Part of a small language model's weights.
Size: width 512, MLP 2048 tanh GELU, vocabulary 32768.
Architecture: biases, tied embeddings.
Training: a variant of Muon for these matrices, 925M tokens, 7055 steps.
MLP neurons of a small language model. Each row is named by its layer, matrix (up: input weights) and neuron, and shows model dimensions 64-159. Each number is 128 + 32 x the weight over its row's rms, rounded and kept within 0 to 255. Numbers have three digits each.
A block is one neuron, or neurons of one layer that tend to fire together. After each block is what it responds to, as a language model described it from the Wikipedia text at the highest values.

L8.up160:187140128161184124123095165092099105089168101086105136159045135141105157127116120097104126158150095179111100133108051096210147131093127090084143115121150055090181122128150176135140140116151164144159087063098116075119151134147094120146141092079066130172131115167132101165174118108072097101
L8.up615:086108147069090148124099124165175112131086113133155153090115164066109115137129198126115144104123113108136170089122055154168099156136086125093133115134146078088139185137119126130087105138165134130173101069141103095172139202128131144069167138112122094172152119136111156162113119104100130146
L8.up806:140158128128089175118135151077141139131107101088124099135086180071085142127163150118088161131185174054131086083196126047095090127100148183063173102139133135128125097129138151127162140161137119146136096088085151098118156141131174152059107155140058162201071175102130065165191120161117132176
L8.up1520:201159185191138114100100121080155123100167113182099118076066156217110168127133074068131161149181113147137074184177174122107068103072140110073149147140133122133131119174111135139104192109142162091107140141121090107103109133126088099095101128091160113206150133078139117137088200097109135145
L8.up1586:105149129113130117147187118088151123093126078089126103108106103125083085140159097148095153141168141061105125133143139111085118104137175136107143141191150132164167125123148131148128144155110130088142188080149139069173088127124140149141117133125099105158121128154177110134076153072108182118
L8.up1596:107104100113087095168137195141092115140100155120133090149085168127064110188153114143061163139168131182108082134141159067161074088070124095129122117173128142154123115099143172172083110135145096229137112132106089110195117150093079165129114144105149114136160082063111096065129101099139136109
L8.up1741:086178167091144097135118149099131115146179116068103128077144115137189137148154093143142161102154113175084115160198182142104110150210134161128110134149127147117156147155109144123137153101091086134137096100157143131063151101145096131036134123174143073117136148149126233122090110114133126130
L8.up1771:135115159150157155111136130090127044106138074141119063145059116122102139136138111125114144142157100145118104165144082090128187129107116130120151091169120122071113167193127189117128195123095141143107109109085109074092112098136147110097159120103136127159099156147096140138087125081201114146
Description: Predicate after copula. Adjectives, past participles or "the" forming the predicate right after is/was/were/be, often word-final pieces: traumatic, scarce, unpopular, injured, made.

L3.up50:110106108125161106157168122148088098118147129149180121097148150109156145187177183051126123146085167147078141161155195144159087144144145137115099149161099066134119087147115140101100151123083081054084128125164133158146144094069144101064134048157155104172164146103128141121151146099145106144
L3.up93:187114133107105095091045095179149079174161082117106117077041157086149142111174141101087153137153125157130085168115113087090093117081135083118145150169103093136138140170112139099126122124121115102126080165150195094087155146142127067061186197114151095100093120156158140123134138166134111114
L3.up794:124116160112160103156066149188155072125118154117105123090145103156119145095112089106123151136136077112079097096178130131100117120126100106218101143097151149196083156111115179112148129099152127139095132114107160164128209100099149120096156106042143104162121129132195135137090095131100140196
L3.up1149:131168101131145110081133129142066097166139101168158116087079149133109146121145175088109139153094126088129119131127130182141098139142149105119111139155152049137097086156159107126121139141096123109127137101135116140100099105087126145173168121157159090110132184131155087092134170150151127149
L3.up1294:092160158075143082115100171182146098132142085130154134142147146159143164126125140112116131121130155178115156127109131140159089110125116087141125077097158142107136122111059163181135075129098132079103091107079132138119144092134088150117152131071144169142131121157045061135170163129118122121
L3.up1328:145137125139129110158141132115121130105092135114130080129083134119168129134136152160144115165067077130175134125123117144134058113140181103138090165131090116092097153182129137149154136130106112088093148128098144144093109087068119130175148158113111136145146159120129147119100126108079108119
L3.up1646:150218154116157156144143150057092114103129077194118143076156117095060054124172123158116116074114113073098151145060132151154130144144168149120127101140131148095138162110126128136139131143138091145094093104136211070120116119098136098145121093171121070132121112154147142167082147153131161192
L3.up1717:161132152089154123126172135122095108103147057141124087112129105139127096087138117101157139175103125146148134154115191121143141135073148120139115155169125106155113106145123201158087166160124115095123141145140127139094190153082073108109170125134140170124104094169179104116085145197156109175
Description: Adjective completion tokens. Fires on the token that completes an adjective, often a suffix piece or an attributive adjective before a noun, e.g. chaotic, -shaped, irreducible, red, aggressive.

L8.up187:088113122145067109147120116156141176159086127107110176189131193179128144139192105098171194120155054129142145130122138161092144044109092167127195178096162122156122110096112105102167114125126111131129155067143103148133069157118122135112109172067060106070156134200114118127105177140076136071
L8.up465:170126112083170165090092083133138142155128071152094158140129145128130168123112144131092078092148147132150140134108166015086154084128121105149111158127144117153141129150126149112127081159148115087110164125119171155137185086128145107118118069089112179163159126176115097133143103152116130105
L8.up788:152142138044084125163132113122116122087132156139088136140033136121100173126146094111135119134085096101149106122171133115110133102139136132130142144170140164067094060129192135107135115129150164165152099093103156146145098041155101140175137144097080160132127087111122133066115126155083100175
L8.up1390:140127097092106120152107102137096175134112130118170101098148124196141076127115156118161137164128164140079117172152076098110109133128165108139126126167146196161113098094110111183090112128170111134138168100067128142037174124142157113150139165113109163102107121132116134120136186115110132139
L8.up1440:137152114131136081138130117128163062136111147115135178069136048071102111120069108200166103104157113166128115172117160118077136125105190150143124081115116077125141090127122116110166118145111127136141123138145126187142115145097145141177186138053092098088136107141142118130126083154129161114
L8.up1571:107154118164120129139131091168151070179170136129049168098156117191145182116146093096118091091140108082121145068122091138146213168121102107134123128072161109161115139140098104134104136117124152135163144091151162122116127168077168132124133108112085106129175141104091173130166154114076079130
L8.up1871:084144096180166176136130100129091146063180149120117108111121084140175134106121092144054151075123130139177138129173092100161114155095112126145108101066133179183198094120144150131143050150087158145068201157127115104134153086137149113210153173162109118141179149105096149115117149114133093148
L8.up2023:107173080114086119139190105167142132157135116181124148160143115143109149147184128098083174110070093092145072110144159070114089142145115145154193035136126186102120173146078170108128119200096123117121172140159130088068105092129154123061117169162139119119120122149092154090162110151105166169
Description: Ends of institutional names. Closing word of multi-word organization, standard or title names, often before an acronym, e.g. Standards, Framework, System, Officer; also as or a in role phrases like serving as a.

L3.up108:103113130092103102111105138091167173089112153146139167149108052105110124097097101110137127085190145123126148154190063171112164079181089161080061158094092128163105121160109081073201097126172165149138144075084175094111142104125160112180179146076131134099136146182154120142178131136141164126
L3.up167:119159107088126111183128114135142162107089072117197166098126121120107142063142210155119118124149155116096126123136104112105148154141097089109116125130149174130128141094151117097137161161188114095074092136103189135135109119153135138134140135150126158131126162127143095125147098167124123120
L3.up602:124148120102146085131128146163139099081170136139157173128149140125159191137084194110088165110180121120099120155151118091146124125107073134090181103107121088089131099151087154118120128110173139135054160115088178099075144127081175161129164052138124132113144129138181054103146151162179132156
L3.up1254:135104171158113109151134110138183188140116140140195131181086136112068181106130097128146094138189136133088110114120121091072169194122071042120130127126101128180171161163103197089131122095162148158128148181126170139077117073121133156181081174142098163109099167130147102114112092142111133109
L3.up1308:088171108094147101162121147140220098133113144143132099106162103112097163133117108136067112112158092086123156179174101154126130187089096135084137162050088140160138096126086184122180068186134097213106144132112171175081078086083169141156129096047087217128145147121088147117152189140073085101
L3.up1318:106137166120128105125128123175135114121116091109171108063042112155108176141170159126084088116116098138165131158126085088122107077119116148123138197181068086135120144156198150105108138123137168117108112144132143145097105146055144142174146100209132075106122125139179138074146120156189077158
L3.up1472:162111134161083125104105138137139211088123131134143134069147046161125179100107155136083003151080112151129177144204126170144182138086079159150117160102137155132113144168106144123135106191139124150129111077132172126110097047095155125127116156084065118156109163137121100135120158146092200159
L3.up1930:108084107087124160113118130200181107089154144126148104139121060157112135139117168127151164165162154126156096092108165136106155054156157139135089127173101162052075158059107109084125071063058158113127151092140156106175092118088108145106159086134120147170150135143133068135107123141135146117
Description: Academic field and domain nouns. Nouns or word-ending pieces naming fields, subjects or policy areas, often after of/and in lists or titles, such as Biology, Literature, environmental, education.

L7.up1540:087112118161104188114104092057100110138155091118091047155143112163108094105089109155106175125138190141128089134173108112103124076139206145081134149201142126115148157159078153121091207116159175104149105091081123054175194076105133098096103137126117151116127137143144074120071151096105146104
Description: Predicate completions after was. Final token of a predicate after was/is/too/been (participles, adjectives, particles, or and in paired verbs), e.g. abducted, long, back, developed and.

L7.up1721:206109182074098080161113103121150116108143140116174204082131101177141145146104142129144146138128069123105156110142058155082109183143158126110086091142134135160107146115092174100123119129193113168116151106126136114126115118197102121159101160144071176164147140055148163140131165128089100071
Description: Inside multi-word titles. Non-first words of capitalized names of works and organizations, often of, for, and, e.g. One Third of a Nation, Center for Nutrition, Annual General Meeting.

L7.up1154:159092063146116155135132180106160178127144121129083050065169153161162116071138143123095101131121078081131074117103092151105064131178132118091101109091146241087081137134100147127188078053135145161059162151123121087138171105131174131179117135165156098128112126150122155170073126074099089137
Description: Quantifier and intensifier links. Words linking a quantity or degree to what follows, such as "of" after one/three/series/total ("one of the"), "any and all", "more than", and intensifiers like so, extremely, most.

L3.up47:135089126107128092141132123143139160089108105149135180097108086173130077191120166111074161119160111150099095109223134160158082124099157075188140107075157155131176100127124122118119147153187113144112135147147116175148165098103182128060170126135132191110116160166131083147128155147149137146
L3.up286:130155099056121064164176094155107100168117102117099178126162123136131101112136156152145091126092141159093146121122178123087117128088098145155105096094107083061145134070095121118147074117120146157131144119116135092175157133109134078133169191170129159075176161134155132148079123126120111140
L3.up493:088147183149079138140169153139168106107183163179097225129147137117181130143119140087194095170100137102077091068102137157145169104093112152151134120025142131096120192129177121147120138114110159104129137134095104140146144183143135119084162151128125168140157146172099153126126119134179114130
L3.up713:130122082125091147139128170136100145087050086155103209111083111125148115121122116138049083131183134130173104161206161179149146188070146112090071082168173177111180152167151114117118183078161112145111105119074131164143101100132156140089194105109116135129122132183149091149133149141082131162
L3.up1570:131056164188109135145141148136130128116154085165083116140131176120103165120125036126145165103110132127172139120128157119162176105091096146121122110126109139134097210100142125154128102090148143170178127098149063150083126129108137117115168118181152116182183133131045116155155151156061145083
L3.up1607:139139195163116192124127115166148135134089107098113135089056124207156110198080180123160106152169127136055159140177120134096113078163107148137138097164112103134138099117123103232151190143192169100143172158171175156150146067146099128197164140111151108159108180134103115136100040103138107153
L3.up1700:111054146097137066101090174098166079074065154106098117091124101138157100113086156111131082159102121139133095084193131081103134103145157067098103125117137136132164183094140124154119156137192120137155128100171184191144084068205123130127149144167139129118144108190194185127150147160139095051
L3.up1709:101115119150161110125087163135118124080104102137103128108083157175120065152121096151083070176120129084132114133156131084111135104118183055159150126171217096129134112129137137143148105132171142169130164077093144205132111094111209166099177116114116140207068117215106095100102085104162151088
Description: Hyphens and connecting "of". Hyphens joining parts of codes, ISBNs and year ranges (3-593-34481-5, LC-75-1, 1965-1995), plus "of" in institutional titles (Central Bank of Chile, Republic of Ireland).